From a checkpoint of a small transformer trained on Wikipedia: width 192.
MLP neurons of a small language model. Each row is named by its layer, matrix (gate and up: input weights) and neuron, and shows model dimensions 16-111. Each number is 500 + 40 x the weight over its row's rms, rounded and kept within 0 to 999. Numbers have three digits each. A neuron's up and down rows have the sign that makes its largest values positive.
Before each neuron's rows, "fires on" lists the tokens most often at its 100 highest values on Wikipedia text that the model never trained on. A number after a token or word is its count.

fires on: "n" 48, "k" 17, "ak" 9, "h" 6, "an" 5, "m" 5
L5.gate30:504513521497505492519517515504381427457465394540509634459485551523535488479591611547440519536478515482500482534480471527590496451464456555524532456453552537478492475479472509511494515441514423521471468490471600552513461438501537565420471559479421496453524478517466528458550497547490545497
L5.up30:457391513555529486531461442412434491545518473540526494453495421438551563522506472509546512546448554489483510514541500544547512440433528523510491520511444497543481506507499405475450478471526552499458479523544519511533479469514516528478501492457518526509485596486491527440567442552521513526

fires on: "0" 28, "---|---|---|---|" 20, "6" 6, "4" 5, "\n" 5
L7.gate165:484465517487508458587510521430495547468477581538524529493548564505450515515594507473519506494561498474478486513444553521524493563457569512536463549529534535569481439515494477545515482518563497479491482568516478488474507518463507479478469473532545553591451538453476494533564475500423513510
L7.up165:534527482512445516492471435443533571530517514501504459525396514492499469497466526469570466485504520435625401458454482503416438511518554470523518514471543555548510475473481468533535442409567477469559506478427503474552566512500492448522512534598524538523475504474477474487491531459550498471

fires on: " P" 21, " S" 16, "″" 9, "^{" 6, "°" 6, "s" 6
L8.gate415:486556504532482482498488543444451510435515523424578579526505484489544574462483534503457499509452500512513526548512544550493460514563563540506518453521572515481510488484491509462505504553551501454497469467483500474520504479498552446455452549546591490473542468505452518495507491542487528565
L8.up415:524483610468502484435536426482607576466470494495501468409484522503460504525511515472533484533519479506385428504462530482514393454528500458516485476465504492491481506473567521492554475551498542440590502460469538553483462493464576507487466431568544478507607554414465521460507500522482519473

fires on: "'" 53, " We" 9, " Li" 9, " Le" 5
L7.gate214:519539509525478573533492477471418511540506498532469482503457518572476548527481538502507534465473467538512487460547496498515484492502530515549542531496410489454506535528476525540465519563462474452473569600551471487529510434531569513557477468548522477463503462462497557491550507459547513568
L7.up214:536561518517557526451477527444533559521453554482587430506471446537540480518523520509531476497455407534549500523474522513475487474526515454562543490546555492514518516531532480504487485559441544531522518554463525468531526560540473521520513467468452502546517581469484546471542464433519468501

fires on: " " 34, "-" 18, "9" 9, "3" 7, "0" 6
L6.gate81:481470471436472515511526570503448512536547535513509525524547518561563512468508460498437495466423454461601480553469516456495459580554521553440526525484481527496507476479466512479498496464493506495410482595493545433466494516485491538463467507476453468525513481534495482557554471579459504503
L6.up81:483470478458600536441506566581469458539503458562424493479487487605495519527447500536447465486526494482534438544488450448497475533565502510526505435476484502480543485418547581510495442556517431525491513488505459487444460520509475525474512413483477447526548535556536462556533535531558502505

fires on: " that" 51, "s" 9, " once" 8, " who" 8, " yet" 6, " where" 4
L5.gate90:498534551525523546514466497519442529475439526473440511473512484544514558494516479513476577505436424455447490465540517555482487457470564521520506504464493471444434492535445574506449417539499518464536564487512524445450503502571417504485462520537564486482574498507526495484491511404497562565
L5.up90:532540606515495483478468423526470522463490522564501461541532470434474473547497503506520543554415536443364479459479517512414469513472508453548444481434517508476488453487509504467554470535500471494517517451525492473440493470460453521435486474520493510511573515415541542523500548478588532456

fires on: "," 97
L6.gate50:549513562480543501464448475495470521523456451542483553453462556563544540479473567497437486468584487497483449475484479476499482465413496484564496462433524501486460512536468562539462528523500466463526525560461607465510520474536454500498483511478510504444543509468492454416489546451502522523
L6.up50:527530509479465513528503543502544425545566465486479497470539564550565505482494464502503456482523528390479505507511526484538569454456462506507520452554545493486504510495411550495556490394538495490458514494478568525529476541511534481422528492443444459577501508590549508504423475453444499473

fires on: "," 28, "s" 18, "e" 5, " and" 4
L7.gate231:503500529517498486567557542517538487475438515521508558543501538533555503501567489492432496510447389450459474589612493542470518529508543555528482418510446525533475448441456565517480484486521501488460540469499508455445506489542491519495507549499543542502469517576511523563489499459508486554
L7.up231:473528539535528477532501553533499492509480472484502548580463523493579443515521488493497449523413438438565482572611491521470514435517503502521477483526492470533486442579503453536488496510545492466500555477475542481491501504588476508480516555509507516455470509566522564556503507457530497529

fires on: "," 98
L7.gate61:520497488547469489492520544451496524524514525463535526526478485464526482486500566583475532491495485475476448459502599562426568419484371502499508436537566486520475458544461515519492641565487488450413538446537480460536508487488573455570498545569463531471544495507548469493425539505505512491
L7.up61:493601447539527469576459424538524414438501513485491460510560535536530519497509532474516513433512546488522508479609449532526536520453507528531515504494491599417501471514485496534492455479495523520549555445483464558506468568490517550483511577505477464428441477477518475418497458481437516547

fires on: "," 98
L8.gate151:508501500524493506486545443498497560511505452433484496515415498509551490507507531526560527489474543488499498525557516592461503488525457546482519580575470457540459494489474523518549550489569530461493569437457461502538490552547493464578488566497455539443538489508504422513445505544479526520
L8.up151:534554437528521546524458523502428429515494541462490549579506563574572490517458494427480450484510497484470385529520475543469526463515475464535481493536470471516465428514463536533484544514481492502429566541507500533481439499623482554549521551509467465420483490531505456490541478499476488530

fires on: " and" 29, "," 26, "-" 23, "s" 12, " to" 8
L6.gate301:471553488475480535525537535533456489494466489492461447484571505552616492473507493533457506472470439418573534522510528586459466441563465513502521457537448516517451453536434491489481482457476459460487527504464461473434460469564513488501494519551413517466558509612509473537467474440548546543
L6.up301:480447416521563473515514533487529487463462499501553486509501502511513469458494469504427529529523498471556481548625471496457494585519503518553484522586574531520466433481432530526462498487461518485486525483545464466485554476514528478458497548481522518539427511530526434592457468492475499510

fires on: "," 85, "." 7, ";" 5
L5.gate170:451493521468542544494427506441550548522500507471438505537499494450467510493500465552492562436521539492450515531465513507484466475446488528533564529507510476521441489554471554545470572440448479488547610576471556484514521486563444514533494522506451522485560463497560463506483590460532484477
L5.up170:515464530442483425487449507414478546553531483523421508502548533485511536499461479441513531498476514484415454488541491497513482474395500567467563509482553485476459500500431514514512490410536505515511528506465629500556456524544535534504530462487508530557489587522525483478507587506466475581

fires on: "==" 35, "\n" 28, "|" 17
L8.gate84:539500475527470452455507410469523462448471441512523483478490493502476501478528511435531427489501571580459473459498564521532444496465519481498485549510540482471487473518505498465475547585533527480562523479505454491529469502510458465531413466537442533443479501427486442488478486572516560489
L8.up84:537535493468425463561519478460545544452552509476522468488521538539494504490523469495522516488581548487527445496425544518553562576491575485495486566506500452518497455470499463598499555467482498461487536560412565454523591548516492488499513456549440533548454486475583536608528511522523493447

fires on: " (" 63, "." 32, " US" 4
L5.gate490:536521524482446469534519479547495520497445470536551530492446484528459514438560531587385549535447436466479558541463511552552536502514456525480527539592535513484526514499446600509452454450456470481526482482521543552449466437481472543474446530498443534511478552482456547539488528471518525479
L5.up490:568536461534497461528493473459470545449499481514549500516468541453468538430555532494458514566466502485480499572466537542478451562567503448427483617614529504428508546463490489523456494458457509501546484571479505561478501501431472570567491528476415573461469550418486503524577458517539521489

fires on: " was" 64, " were" 11, "|---|---|---|" 5, "," 4
L6.gate166:483493516527575511499489539488478475486460507512445558487528529512435533479507483463432594536492473521419527484578524490545532494464514576491536529527513484491462513486391582519454564471514471469532571444450598505478462508555519499532472447485487472445561497545536430514460502478478505542
L6.up166:516491472542546518429527546518514484490507498549445477479541538450487446466492460487479579491522575485481531442533520491497536509526544515435539552546479505393493521440426477530516486486511536535503547445497496500493469553474473506520504459396458490531519540563537519482519474492451499471

fires on: "ro" 37, "no" 10, "ę" 6, "las" 6
L5.gate17:489502516479501532532411525427455595531449492467462494493520466584584578452511485549505537447485463534569508467499524506531485418466527449514584498471498459555480481490485468462466522457494535393521478584521472537552453575523529558461485491429519511456530529474470450426483483505477510584
L5.up17:505477403512509531493441500542434483588457538564428462515500499545566552462540501509455442468533451513579503443518443490504513394502552518547454535530495480529494509525538519448528500527559521371499461500488444500475522538482489514502509527472543432498546534470483507493457487501482472613

fires on: " can" 46, " to" 26, " should" 7
L6.gate339:460524461541515524507466563471457476479439549408508566502470468486527561453531492510432569490517479529555595453424487517478492533547525569479496506490552488504524560518489530482438564538498445463443493506503479444467401547501480479518449558502511473545459498573475470503494537490472574490
L6.up339:461485469529488511517471490536515486488548490502527437545574478447629536480493454505478595426487525485511532422520548570434523528530511563476479522497564554504524513483487477527530528479572559415501515548503436532518468545477514500459484490466524397485501439520446481491506487479440574480

fires on: "," 22, " In" 9, "In" 8, " Dur" 7, " On" 5
L7.gate203:521476528519527468499430482492479541525470480515447513450484485522495531499477584528445605470514525526499491527549499557475460489466506510466513453489513536527484484485491523523461527558424454475421492547604533501539473477506537514512489475477511480519443495500485465450500527551524565516
L7.up203:512573470560534499465432521505482496545487483590502527489388551528536449547477564541527525504512519523432465481543465456468513471443438465467446437459451540565482548505533527498535554561532487492436481427455498499530496506558546448513478513494489435494534512500464457482482514490547456494

fires on: " re" 72, " per" 24, " para" 4
L5.gate70:507482492463526540492432506427500454538454477484454472481487504528540558447479510471438548466541476508513526473539541534504474419517456515568528457434491492494459414503439524575394548494515489435508567486485446527517549503536475550602492545484462497462515454565550527431496562431498529554
L5.up70:531458510507469470437485500477546459498509523560503480534494503452505550486488563461482476558467487468435499503439510526497488494503448463522486443484420499512498351430496499522430448558549500464545491478434404474467540496429544555526508481459450534497502428535529547452510543491525498445

fires on: " Al" 46, " As" 13, "Al" 8, " Ed" 8, " pre" 6, " Im" 5
L5.gate240:471513549485490478515409483520441476554494545526464532534451518578542638515532661485486516473427487511500514432449467548540435465472536487567531416428488473524474475539528497469451487540520438451526493499545581509518470482468513530497473570534531469470571507534467556421519528518490525546
L5.up240:545517511493474539488424494462494503595512519532447468495504482534516554533526515521589438460455532480458529399505420596516509577494562415536545476469482487494496519513506455440478473516549471441537471541536531483538441515459534530551509484492552502532470560446476553413525492497545523558

fires on: " of" 55, " about" 12, " to" 12, " |" 5
L8.gate324:508448599550492502525478458486490549488481467479478488508565466508434518468498590475529548543456495603462523463454524589528500430547445495510517520456454498580501470526496523614429588478455434466481510473513464472513476496550473499524471539550448503451507430534536530467490594435465526515
L8.up324:471511486503522479547476479466511492440518500494555527528489508498516525504472496446531552448467478526558434451492510461489521478503488543549493506478427506496470403448506478509497549576540583468497459562510491477548533530440495516513519554506504472469473403533465464510469384550490474519

fires on: " but" 64, " re" 28, "ugh" 4
L6.gate487:550533447464572500559421476466447484508491584518458494480497429563455615494493478476487522481502488474488515502483541540531426555415564506509599453478513574469438468514454508501432497533526471453515535550492547476521460454482530537510454546503558461480482505543490506452473524430503540562
L6.up487:496528433599510512495392456462470384424518488500474469536565462538523529495509474458455524551556542488501524494483502523491504516449530514518538458435493551533502480439513508486487505568520513428481534486423470459597508549500527537515486559420546478478508465466481483465487497548449528500

fires on: "2" 34, "ro" 16, "iti" 4
L5.gate189:541522583455575540481480409547543500525474514527459484465468457552402499513535512517513569511571555553523508454459494535558497552477513440538497474547493496485501540499464536566497475488516493475544550537486465566590494476472432504477501480541487560548490464528499506501499516453511536495
L5.up189:474441501439495511465495481507444479454522479537510475447478503554480471514468456500425569501572507496507514450489477498533492461479528521553442524520517545504584529502500509527585513515543500518481445527446541450494475500480436500423515522496523473585543500518411520549507446508464499472

fires on: "s" 17, " Ex" 14, " " 14, " ex" 12, "en" 8, " Chal" 6
L8.gate213:558482462498450511517515499485498521591468494526519526471482469501566570469546551472508530442509561454537439479495490490469439406479507462546527490515505474496488465516512537525522484590496485454537504489507418436498524493520519524533462555599545575537519532461460542502569536499514514522
L8.up213:586508439445492417487548632612533504578535580510508522529496447470449527486578502491511457517460556413488500510429486473518456479462505430533557416571427443476496501448531530478505502503571511475484452507533511478444489480543414507556480505524543530522495498516475555523551479497574496498

fires on: "\n" 30, " can" 22, " /" 10, " to" 7
L8.gate240:479491493455531523511466537529498458462578576477481508489394536523514513510495494532500553442443505425609467493460458501418552540550511537499503547516509540494508556473503488552481423480537537560457537603507415406516528535498526569468495463469534454557457432496579510494558491463503504503
L8.up240:476520486429506497527586485557472434487526468532519444530479441491521486422414498472496489459530553479456496520514523516424418520556491542503449513574496513478455461519520468550506515511565507536451523447466485529474475462555521489500468471532429441504517392534468535429523481489502522466

fires on: "em" 15, "ul" 14, "al" 11, "im" 9, "en" 8, "in" 5
L8.gate37:503444510556484457484525528463504539585474528481492531447456462459445587490603581569448496499497503490542450475454467533504476420558527460472497449444493492519545549496495538490481522496482372459557510500468540474480496496476562461536446524561506556498509543482453477492458565580488561515
L8.up37:465518452551513474489470480436529444487515528549438569433439495566430546545541523547478506463534461545532497494475424509488550498510443521565540545492475587505559514480485570491490495490476517399499488515443525512469430494463561501481496503532536529517485510496491520501540503561502479549

fires on: " Al" 46, " Big" 17, " Red" 9, " Ed" 8, "Al" 8
L5.gate64:521460553511483486505533517515442469576423493451517485532456523537529551495527576534464469554431450491475540504482523550475466413479450440533543428483487527510468501535484496507507506497485488389466564513544539530467502475474532498541511452499529490487590525465540504506468547435526496511
L5.up64:536492513463478512532518461425425472500442460467465482467539443499492505529509522515518515540490575518494544495524481523564483462490495420475499485468567570470490499497503457527449522445444552450503530507592558592479478515455536532584508516562537486551494503422503521475481496480495499462

fires on: "0" 34, "6" 10, "1" 7, "5" 6, "9" 6, "8" 5
L8.gate409:535370469446451486525500508533552410462426530502458495503535584621456532511523473478477473495521544433525522472495453482571469497415509535527495553477545563490468505476553469499569475465520489519445429513523520514532485524434487471414481452485543450525480458510470550497501520467445501465
L8.up409:578437600465496474533499473537564506468527510541515499600422537519480509540497488469531435468463528425500472468486486497423453476453525482518536493484472523507473432538582462471551435477511528502530408500504420497526494471529461467460468443482573517545390484492410533517546478486544515458

fires on: "n" 47, "s" 27, "m" 9, " Ol" 6, "d" 5
L5.gate215:477493560499523453507486493509436472536450501535524557457529494520495589470564598559423524456482444469505532448497501585573470421436463492549542466469598509551494448493449508551479466525491436467530496513531550562591474465510505492462458493499467429500561525497490483507514560473496575483
L5.up215:511462590486507510500479506517492462438495566547499509440474494467490565529627563539489503492441498497507576455482487503547520494474465473569473446475480524431519486476464461480541424511488429494564440501514549536547416498454473516499487495522516531545482581482422458534479542525511534507

fires on: " (" 33, "\n" 12, "'" 8, " along" 6, "N" 6
L7.gate73:459483474542467415504515530453431517498526516471524533466523524518525524446581486477490565465471477558428517450552496537496478532494493521494462487520544496499518511575434496462489600501517494471507489537494546465471416461520560483551470551455559492437484483416405471438500486584462481543
L7.up73:519485428532489442506532531450446503501512465486510506533593502516574507486495456420502497415470566539478479449450481495481446535466513522489420533529567480450541430541524461478489540526509527484475438448509489424496504512500570476514489492450547497499479495389460522444573442570539480467

fires on: " Dur" 15, "Dur" 8, " Mir" 8, "iti" 7, " United" 7, "Mar" 6
L5.gate355:501535564506492465564532509536550565491466502531454494524505495601471535533511537543464523495510472478533501459559487574556468489453578450522589553475509514530490448441442501507514447446423504475540503485560515554500475508513446539470522527518548443536474518506487415548481500489515556514
L5.up355:507544571507477500533517502519545599473512517503472474496502456514512470550563494536517500466567513518506516487498435542546517555531581484479496553500533512517485502507465498480582469437457517549557462436575527489516446493534470519472524496503560428542507570465463472606492503564505551454

fires on: "1" 45, "3" 18, "2" 11, "0" 10, "4" 8
L7.gate13:468455437475421557544451497510465491528479447469502533502515569496549512473466505454460477513596488490533450531550459462436491495531541593436547507441538569536515500445522581529446544448479469533407476546426522476527464454542468501475464500557502468515512439532451505460523509503451496473
L7.up13:519491449410467522504488561504551443541501498514428528519520566561487523516518464455523480477572508432491455587490493483470531413528517490451513532534516492540466450428509562475497515471503514482430495562455493456476472559581513494474485501556486507551503499529503526528552468445517491430

fires on: " (" 83, " " 7
L6.gate203:527516516517494473526490525515485494548509553501553496503472539494479571357593483495445490472469451475541509489487497495493453552467569481482541484506532481478485531485493500469441575504481507513475415486531478469462451449519523507495390429455507486531459505493491623467512496572509537534
L6.up203:500505449527509464467498557468449482499549499506572492458464478420510510454559542483491474523454491473462540508497486468556466510499551477419511539555517440457488548509517474476528534506510490534516405448522525476445477501475509536519449534448441541543501507469472549439556432557502490533

fires on: " |" 39, "." 24, "," 16, ")" 10, ")." 6
L7.gate428:529508425468525442516498569460499518537563506389468572516540458463458503445519502482505588469431488542466572572514623475600483517500473556531513469559472507417483537502411562551499515438427557462508542569532559495481514516526486506502495479556507454506544474486550495527502480460448448565
L7.up428:527500477494544526469487496475472478440510418471430499455484514540470470512456495528499560502514533489462481520549476549468551495422521520529552545512492495488423464431447495516465568401456480516522565504483551578577488456478417467522526513525443482482461459476530436521466499472486490506

fires on: "a" 15, "pur" 14, "b" 8, "ma" 8, "una" 5, "ga" 4
L5.gate292:491418504445376538556537506544460445520479598544499520501446563547543582464522538560503502542504506501547551544447469491491553513554496466492518518453434485601491470484503516522502507438519517482413437498455489502507518530516547551512483529459458575521474588488462586493544482503491484510
L5.up292:596525531457398596539461503500516452432464555549487530526436507537522472457503513466496536491525491452546477502514485523520498540488509414510496538369427481466558430468430530504567504449491499552538519510521490492469432502568432536463504512459446506529500511512432516452473506562502519478

fires on: "–" 38, "-" 16, " inter" 13, "cle" 6, " Supreme" 6, "com" 5
L5.gate474:499480461515445434531520486509480530582457498506517473498521463499472521464498486456491521502515475516511493464503530490521476535488508600483577526495512490546501510530443519489441526403529484485528576510450415526512519403518543472500482484557431392477571476474486386510431593509483518465
L5.up474:488492427558470479475508462413530573507535480484537507499481468416517476484485479476584532436478509556471469461500531504460520650492535574507493515479493491525507543549496489477484589440546584505554553459486466490502542396549556482488505527516481430461502453406494443461478492499519489479

fires on: " to" 41, ":" 23, " on" 14, " in" 7, "," 4
L7.gate359:507527470472508499534547544510487484490507485439461631508505542503569576448575503488396527462502454485519405550556452583470478468527493503487508471500575486586497493492432559522398483496502504439504487495469464487480494510503515526539484473557502471525479469531494548586447511466479533578
L7.up359:510555511419502484492521492495546518464521497445522598529530521530554509458525425483437526502469482523562399519462463491472535523544567446528469510508571513547535501486479521530451470444473516473480416500479457554547515536532430589500509483556550499598454479466445554507512420490449468541

fires on: "," 44, "\"" 20, ")," 15, "\"," 11, ")" 8
L5.gate76:436476559431523533555550489500457530505424521446486483478450511496494493435527532554508517492542522467537441477518518577547506496508534487515530507579571455551444539545463550504469502454530516525488539541512500499481423496543475517501495549533459497515522479499532420515408535469375552546
L5.up76:522535463457447422525515523458532543522470463517481507470534592536491506468524498504557470424521535479456465514521465551464447454393520547457550521484491489484449444491393531518499444484514503501551488510465540469537519487519471512471515483491490459447500491459530556433468540422504492568

fires on: "e" 37, "o" 35, "a" 10, "ma" 9, "au" 4
L7.gate427:490425557515450511502511458487399490547414513514482547500507515564530554470469512439502543542528356565501455492481513519524432391465456555563515522411476520565528442492499499496471541479490524531524487551489548491528442526506495527531477505496524510464514507504496523507529552538492522542
L7.up427:468482559483509488466461478463470477561465488516486492507487428582537544487464514459522482521577431559530456465516443513525482426471441530540519539415490466549545441516538501458411438483511528461529461448457544523527446545467505522527518538540541522522539486469455537478476503528493488486

fires on: "\n" 87, ")" 7
L7.gate250:482485493418532434553537535457484510479522504400546520473516536546530514408616515519504520507514507527511523481522520503557462453410467509544511534504488516501414465518460505582475533461478529473505486551435481428497489552468526495474476587553461508544496479458511497531499484471485505519
L7.up250:551506458497459456557489461440516549462564482437546461585588513476556450480524441423526475452528559477517492514509531533490522457504461443474491560547447481458472428519514466483532502470518578545538496540508400467523471558478482491488490512525452586547469497445471479574543460514502492463

fires on: "er" 20, "sur" 14, " Dur" 12, "Dur" 8, " Ter" 8, "rac" 6
L6.gate38:470538514555451414586500450480529502472509563550530535444517516564483568462549529492409540469494483529567541472516513510519476533438543547499564553502461529475496494511447563490462484482451432442502483550480507566539467480505486540511448470506527436504473502516458508486471509515566548519
L6.up38:476423486526510492500496441506543469603495575554538489431485426509449548527513532512430494495550513514514531389482494484541462502452529479545439510536492482573518503507491555435606467578478468457551485431505535555485502434547553502443488533508521428527524531454445530459479507458573495520

fires on: " car" 31, "fer" 13, " Car" 11, "car" 6, " do" 6
L7.gate391:516488565499468528512502448467468581455491503510422524506465470587456538454517547556498545484553472495570502425520533523507487455504494502455572508466471471498466561508493573555458492505517459459544515534526499454508466541535552561513441453495460461492564526493480494432500564451476518520
L7.up391:481483455512488549453496441434511476448530474499431457445489485534414481493419508536535501574543544508519506445463496476529464532540554533484499574483476544428537556458553488503574506505543548458539545546449507503542466519501504506530521434522511461492503464517468456469480463499473489465

fires on: "2" 21, "s" 15, " Pa" 8, "ju" 6, "ca" 4
L8.gate348:518434545469495471507517485516437543427425498502511546411472496553455542482504497498483495512498489546463438494495508488494430507492524444505557432506511533538486529497510662491455526555501480466492519527457457456421478531445473496531500449501516553499486545486472423532481517550403512535
L8.up348:489584496476457533495455513533509474500493516499506462495443461581514452485503519472496501456553505439535490508490502459493460453499543557556497497529506507474566465416477546497595487528503560464488478567491471454476483510479441551448496570544513425495497447589433558485540471516538488519

fires on: " Re" 60, "en" 12, "con" 7, "s" 5, "e" 5
L6.gate348:522504537509500528499529484519522476511432572477495498551546534608486530531603495484504444530447416463563484474517478540543540451493502485558607494461518436518465449496484540478476460507485537461437527532527473492520505554482511457490474434546511543526492579554505461565485501471513497570
L6.up348:495520482523537541491473494543454458528499505536435551565457503577518514523560539463493445467476489503440450498548462509562500491493434466527553432491515461439508366561509532439460450545537503569528524528475547451530503470472517490493494523542509521458538525490480475514470470554504476497

fires on: "o" 24, "lo" 9, "se" 8, "au" 8, "al" 8, "whose" 5
L7.gate143:418479511525507481496457464522450526528391431506448475469423483558492560509461542611494466619466433537494540522480474566497440497488523493494520519472506586611473509503536555557472557539464465417471459499500508505530451500476551541556495551450545563509475528513512521470482542479448554560
L7.up143:472466499526478448462432457477440491507485429518456484468552499527445492502495425583452512506570463516526542481478482505549500435492525518483563540433592629557491568529494497501491443489475462540578494506448615464536513542495513477459514476470523520534502487483475525461489494475492517504

fires on: ":" 23, " –" 13, "," 12, ";" 10, "):" 8, " from" 6
L6.gate231:467529526543521541500547568493441471492548476406500574488510503536545541443562486554401501516483476457500531542537549544524520445500437444501505511532583465478502504546406475574436560507423510442469535501558535462481521441525540531543466451483451508513541472553530528504456477445476538554
L6.up231:563552512483587478461528461563432513532492573536517511499441495497487472519500502472490594571492517505484465526510476539491597467442493507514509518519546552487473489496542516558505524552442482483503531492519552510604518554484515510540471442517456468480525475523499448500483521440453497530

fires on: " of" 25, "°" 12, " |" 9, "E" 8, "″" 8
L8.gate332:474519526566474532533540515453485538526444481466507546477546468540459563396565566510440555524483437562476496498497505552518407481525515568465521485458541497518513466558476499496473575505462474512494496484555518441509483474493578441528449520537473455412546524442474530487480590493462556565
L8.up332:471523520572547560476501510471441489546559524483542530520465514468480490485478487420521436513501494522458431530520420474509460514520484539481482458483514503498559501521555521463537517559550502564467458483476515473516489507444504461460543489541591497515525517444467497491523516559466468581

fires on: " car" 27, " Car" 22, " Pro" 11, "vol" 6, "pro" 6, " spot" 5
L5.gate322:527508514440487569480497456455499554402439516520411498475513481606485592437461504524459502457492484505565485439463524537492494502472516481563565496483532522495480545524502549509420500538476464471510566467525454539493429501493486551532479474517467506529593451532505494506524553443515550508
L5.up322:514461523502453571448516473498546522500559495545525415544480437479499581515474438512525475510483540521442516444464502486491460474550508455569507442477507475503522537517498518444467461526551497467564518455537449492508490502418516554583525480530539562533570534483454520522516535489554485568

fires on: "s" 81, " that" 10, " of" 6
L5.gate489:492477537501530476516511552494545468470444487516501520494510508568502569478549582559455470439501437463477492480495538576544431455477480471576508478521501462492441434527483525532472485520523446449521523529503541559526543450530457499483450510485474529540543504523536539534447544418507564476
L5.up489:550459511557522502439509495530536473474475422479484488525455434485471477502478486573521481510427499444466504480468474546538459476518476415532467441524484493467484513497561505540546505494472498494517463534586487523469497444482468458547512525495556628539510507501520520582438511464571533467

fires on: " ex" 29, "s" 16, " imp" 10, " " 5
L5.gate279:491513588530487451488537494522519486560499558559492546504465435560560561504516544493424507483458446467496496503493477507508558392491398573492563461475442497504523452432463481523471432479547530433539454470483531542508507482478538542445483478501525487544548486480443472449503589571441525453
L5.up279:503489528394577506475450501608552514508513575503448523459473442513384519533482454538490481508517604416519506480462516512547495510481504522499523500513519449473492581512517479550579467583508515506471520492584508514503452509403474498471510458539557494526482492540536523566527520524603530460

fires on: ";" 30, " and" 26, "," 12, "s" 10, " or" 10
L8.gate0:497572475494515551499493472512496471424482492401512581494492529504533534447525492512481537464496439465558541512540538560459458424526451464553515520532486454483439485484402504509397551470470510507504526510545588448486490443462405481473499560599478480446502467514492493508383448513460523558
L8.up0:396505547470541533454472529523538513470530494504535472491478534534515456518539534501533408496501439500482517467505526543426521499560460559484519575495523528490427462556511493488438537548556521485526454498451568506485497545457515512474550528482474420512579461507538452477445539474385501477

fires on: "\n" 77, " Country" 4, " is" 4
L7.gate253:486474496500475444551505494456424531441534502471499504465530498574534489448589517470499574455459453497472539457517533471419490484448463506513473523506464502443425464486456500549491530524500506466465544551483456447516450521483428481508428526445459467530509447534428494411525470536471525560
L7.up253:532473522505422507501567477444541522459555460483514546481508596516560526485535474502463550425557501526564441547492535506404518428540481503442512517488423439511473428427502491568443465434476533489518495510495499427520528483516474529534487519507486563526511483475484511563517481521502517556

fires on: " $" 40, "×" 11, " x" 6, " red" 6, " ×" 6
L5.gate480:447520606471482396486537517448502508517532479548496535541452546465500499499523588595497529432511497502521528527476500488492541484492474484486485511526527539500547493513421509517533494458567483461517418497460591613528479521448619510483489549488449467490471504423458547488543548534474508472
L5.up480:503491544543472557476471568491415513482478489527599462449484509423448504493490553544489526584515490542457515584526538503516485406515531444447527485462568471506472472512489514456471557496451449541484475477511497414460495556519470512499489468528512563411511495509528449518444552490491495529

fires on: "im" 17, "al" 17, " Am" 17, "ap" 7, "it" 6
L6.gate435:489533467507481474503550465476461532460516496478512595522508496539543536487523531541489506500523458496500468531494503608443440531566461534487514491496548570526512533480503513501469482448469504442554489494479454489502454514549523498518498549492498539451508459458472493476520482506447513477
L6.up435:526483484561462473430567494510493449447496452544459561486368404557509449542531575517499447498561467465489469512510477510455501505494451595490511509467517483442553501489533535501460488509489533454548510436489493519437444504507457538543523598517539506509552548478455488509476484554438510473

fires on: " \"" 25, "," 24, " born" 13, " known" 11, " since" 4, " “" 4
L7.gate67:525556561520458447510486468495479483506524429515454464512521474491474533479504621524529514478478536461518454485524510575523509442474465477521545451500549453448482429457478520493463502506511474475508504470475491495536512534429566508540466476491475472424534454474542470483445586475549547561
L7.up67:501520557478512530538471484529434436509470548486460494562459520487529477516516489493457483543460507470584509568534441502618548447486391536571384401541485468477522450519462501553552494462499532511490560463518494568495468468527458514421499560566427497487471557532468498541468531516470478512

fires on: "1" 29, "2" 9, ":" 8, "8" 8, " |" 6
L6.gate44:534455466484533522488538454477479487520442460447446496592508526501442477417467557486487507559490476452540455513487532478491483440555488514497572512461519595541493458507539562552472531464475505485473479454451500524538477476572473411522497526587486465531492390510519470508581525457521489428
L6.up44:505549523457516518522490458509512522535476457453502541518508557483462503514473540462494499500590526505500450558532483496509516446492542489579547483550540481548503465474553559501500485541445532520506558464474447481531536510509503455533501434528553467538509457452499444519512580477462503439

fires on: "," 34, " because" 12, " if" 8, " While" 6, " although" 6
L6.gate56:513584480536468531482488512482481493498515429464454486503562464490609500404464554466503557455530463526435496541491522518423468454534445511530496451487489528454580448483446549454480551455474470438477550599484502485513478559580487510595486478473433481434579494536556459509475537435470498483
L6.up56:526543475451429534502475483530438451508479482509494499465540517539535492486498500464542432526622536458533424466461489472507512499485501461499517518457558536477513513469545553459518545474574499494511480583473528501521512530538534466533491459427496482503525498500487467481505500508457474399